config.yaml
head_dim: 32
parallel_block: false
extras: ["capped logits"]
init_std_up: 0.0201
optimizer: "muon_variant"
lr_mult_o: 1.5
beta1: 0.95
warmup_steps: 200
final_lr_fraction: 0.0
batch_tokens: 65536
dataset: "wikipedia_en"
MLP neurons of a small language model. Each row is named by its layer, matrix (down: output weights) and neuron, and shows model dimensions 0-127. Each number is 500 + 40 x the weight over its row's rms, rounded and kept within 0 to 999. Numbers have three digits each. A neuron's up and down rows have the sign that makes its largest values positive.
A block is one neuron, or neurons of one layer that tend to fire together. After each block is what it responds to, as a language model described it from the Wikipedia text at the highest values.

L7.down265:504489456506524547436489491541455485518518476423554500520509467471495493569466495510499497504502480490360487512584481578460494463509493432491485475476529545417566391396527505498546458482530472583509504446462513471476532488531495459474561536566447427508474569488471490407487474463526487494475582482540536548495534463494509442519578513552493430474527468534467410572459477482490504536499
Pre-modifier adverb slots. The -ly suffix completing an adverb before the adjective or participle it modifies (widely known, highly derivative, newly trained), plus be, been, most after auxiliaries.

L8.down7:519513492455498476469477504446476502390569492487503506484531536526529444517517477559498575499430520522441521559519511464546462498527506461473533568503526514510505434543519431525483490540552451515471466449503436495469544503522465504449510474458518495518550439468499419422556542454474494535555512505464424451478558519480483470498562450469493463538453466477461495580510446526537514529510
L8.down12:487523513499429452483446468430500533512514462483501503499571516512505502505539521478481555520511534551479524479469475498570509523496500494514469578553502475431569575507513467472465515458539504448441505589452498505498515517475571529446563501499445558516516491474559499552564527560459456461489561467566462490533502488480504489475433491531468508559490469471461485366507536536521576489572
L8.down25:570491550523516435562397419491537420534496506494491499522469518480473464460508501488472538432494466483531464521572470462501467486466488454489550525421473541560520471519497422498507491516495530517468485532429506548504519523481463462470521514502516450507448457594513495540470537507465511521537500473457499441449480493530499563472494491527493500512508515470491493475519524507560510450594
L8.down26:520462525502476533445487470492534514478616514435525515550492425562578547519500560530581498525413488416492457487538514446472520491541518482569532486470548529455523484530501462479506512458459467542510519488452401450480472501435493531531535501527470455519455504567512477472433470438528480484500495506485587520426546516516490556497509501473507563501424499448494534467476572490470464532472
L8.down38:580480443519530433454457454445463568520517509523484473485482521435472470526605471558545490494479553466472407472475453559564481485490467612500570466456487523469488484482534528496491497507395479580463562548538553464413448447454571536500490431478525465424494542515554540530517567497488499569479587461535461494488452438499502503450520532484557525480523509520492483461472510548481479421552
L8.down184:495561506514469421526496502423471442525605495501483503503532527465498502466453484425425548599531493507523533460519467499500482532484499557514548498492512469468464492513506401479582501520425487538522511522466445500485419450506479465447432537571495506447503434546511539532453451476493461505544506461438400479514591544562397458523483543492484516497514549477444489540475533516559469477474
L8.down189:455534436500460495470533465485489563472473426529475499492573415468483496488475477477513576460556489492467528488522482493553436514436520510507471623451555507490513549427493481501506555521515492524496491464491463466550570515403499545470522508527505496535543519514539468470458494554482491478385521555525464486493497492508543514502494456562477419489449487520458513537473483438504497528530
L8.down295:477513526516494489520486427408497496480505506459474534487481457484468550527521510507493511535563506484422398521520476520475551569573520491602466524483487479493448429526475514472535494537519475502510519497448510446517448501444482525475507429443487572533452496513453585473484542444495450527504522578554384428420461478453498448480559547489525484521492446489535489445475524569583427471455
Word-initial fragments after auxiliaries. Opening word pieces of a split word, mostly after modals, auxiliaries or subjects, such as sp(end/ent/ecified), st(op/ore), be(st), me(diate).

L8.down51:545549542501488557440497513542536466544534476560495534509495540506519445467458512450522542490505541476505458440460393534519572482487467496497464479466472489509453467590543500497459470508510475525490494482468489502513477543474483486491578543525512494482435482500523519421483468537405482439537496511482509514462499515479453453482517508469587480528464528500477528560489511482498506474454
L8.down66:514520506516537510523509536531496514417448472438557469514483584524481524543426477474526392413516416574510484474474478528556482498492539567488573555512505541524477503538549499554514489420497520533512427520464525497483504577463458471587520469522477572522499509496510470548493432522542481457505537566518538471477476471510518465411549460557443508489477503437521583489538520505527471459412
L8.down148:522504544507473554535495505471544517519448483463554509529511582578531562482571485519560517524471493497472518505532510593512504458520492519510565448431520494509388491430474541517494533419515502471466495470479468475485490407477489474462473481461504527456535445562448516504542555505495547608542468449500468505474448461525454504448454451544497537531583562568514520460502512496514493556468
L8.down191:539465528519514462433550566380459461443536461524506502461503492424566454561476544411532444503521493481419539575461488498423472527488476462479440513466469537455509471519450488421569469476496525521466519475482505456451494527535511478522464535540501486492504507510522459464511519422497450447564428537492514511516492486471514459524448452521547491446526497500467456490483460501490524435486
L8.down224:521404473469494576464458457491504447488539531544443474514471480475477501485517472465554512468522550457481590499479459460510544535559472467485513460527479561467467572488476547489527557455495503494451491526506486471465463540586513493497506556463499572390509486450569423516550503531498451491564455427510508515478470551520487481460567561492460476563586456460446576548513481439539489491424
L8.down235:483576480480480450562528525527392548481472470526564563562495453486445562510428548451501505458528488538518452519455491478543456514482470428458467496472471492447477522519446465527504469575486492543503452556484501570474522483459472474506504540491411480534540493451508482485518519546488471460425498498506522496484483520474470523468461469534504531508491482519560418462446496540571524556461
L8.down272:541585486542504502501585498529459453537590553522444562473424511524501456444476489530505452574468444518498511498465478524555497485462510509504466480460478496454511497533507499477548436489484457502513521483537529487467557517528482501477542515544475397498469542458535465536534496485519541514557496526512459560521535498464564434511475443483506489505551519469528547517538522568566505489480
L8.down301:492466533454441446543506487566516425558512545536433512446520488381535535520418438488542461586462509499405496527513582430563478545501479530590528475470535482477498533561573520462501476500539463472467495429438543508533478488531538485509445544497558518531471508553518527578503504552537513549505489478512501490551502507553505489518637510544458565526526471519530443485547482405527463522507
Mid-word pieces in headers. Word pieces inside table headers and infobox labels (Po in Pos, ab in Established, al in Managerial), plus biography words like his and younger.

L7.down14:503524531466456520454547506494519532481496485467498447422513563497498506441533483498442457549450455407489530453523521476494557528535488435513513511483452513513503488522523478529441570483479419538518525493510466453471533438496493559518495537447523460531460512392513423562530494447512534514531531564493520444493483469463517447465423513455437552547515496487438577520482505475482511420557
Wikipedia section headings. Final tokens of Wikipedia section-heading titles between == markers, such as Biography, Early life, Distribution, History, and closing = marks.

L5.down12:496541586506435478434468553536470492431541473495495460492567470587522506511459472575475437483478557507485540506503524531432462456476414518527462550463530552500475478491537496475476555430565440491481539467568465483471573527495498481515517497512516488528610537492449552412489519540542443539557514505476542499550504510525451521475521458531482514461546451459511515514473417449437484434474
L5.down24:513500489507521565485538474541508524485516480516477420532508524468481466529509508445543536472494500464405543475515473533510567453487501573468553547501491577552539537415536489458443500524521584554484503536380470426501481502518564481436479553508548525549447549535567464498512506506478470480527540453521524552551483440533535499506472425526454514504501505496461523478353505515508501495407
L5.down26:479454526513486519595506546524500532421526471530531452517511543483542511543505508497453468498459542431420520516547548508528531537608398469474554502504493511587551478497535517494463516513530461478529500467549494525496520531555464541448472523458535519525425548502508481521501460516485455520523501553515425512539523504419523389515519432500508583551458532576535476438487545511517476535506
L5.down28:479443570500446495556531533508497504500531514505418494560483498448466551453500455553452590503575485475437479497568467483527579471479558503514445485514481538488475418507437440506564498470535548491473521533509501526526447576458514493490482512560431495491454430541470470478415462467479470519473555463452521475479495510500532544432554546471487468522489490367506412545502510498489493489486
L5.down144:464478528497493448472462509522480538548521439428488468510542560519506519494468551557531524443500510529488509495559473571486535558472495579509518486560492574657539512471500453542424521481419508492505508461482448485466523497471442509468511449496493510485493503485468506475435412532483467463481479512488513453430481541417510590487473463536495592457476492506511494478494477428487504513483
L5.down156:496477527551478428576426481532508480487563506501520513523518479435466536470503451424433477396504499471530528534550467504556602561433466480473441457526588518504470523481505564521485584513498492472479468471487545531479518476472558535483454388513552520478496441413509484495498493493512537483487556535473543478494580456408534538515572570488488533538522483495462482565543511472508489500483
L5.down178:517489549512486534405493454528542428561550485472455454468515453447514474503441499607471473469500485493460554451544439433487490500587498443490468515482486440488437478484469534456460503519460517563519429485513539400525466587496514470520483533491538534521503405462529493556549509500422514450444532457541480524482500508502417510534460542461535465537494484466566555528452563543457513521448
L5.down185:496452467525419501510458521597517547419551465461537500505529480513481536463547530514425513494447518569507522478454503516502492480525440547489414470517503544497505478488451474545470567444543554524538411538515490498512577474515521518527479467523555498496492515451460534580443508507497539542422548477496514506536514494486504493470407510455511524522515490505477468588550481545502500524457
Clause-subject pronouns. Fires on pronouns and determiners that open a clause or sentence, including split word pieces, e.g. who after a comma, She, Th-at, Thi-s.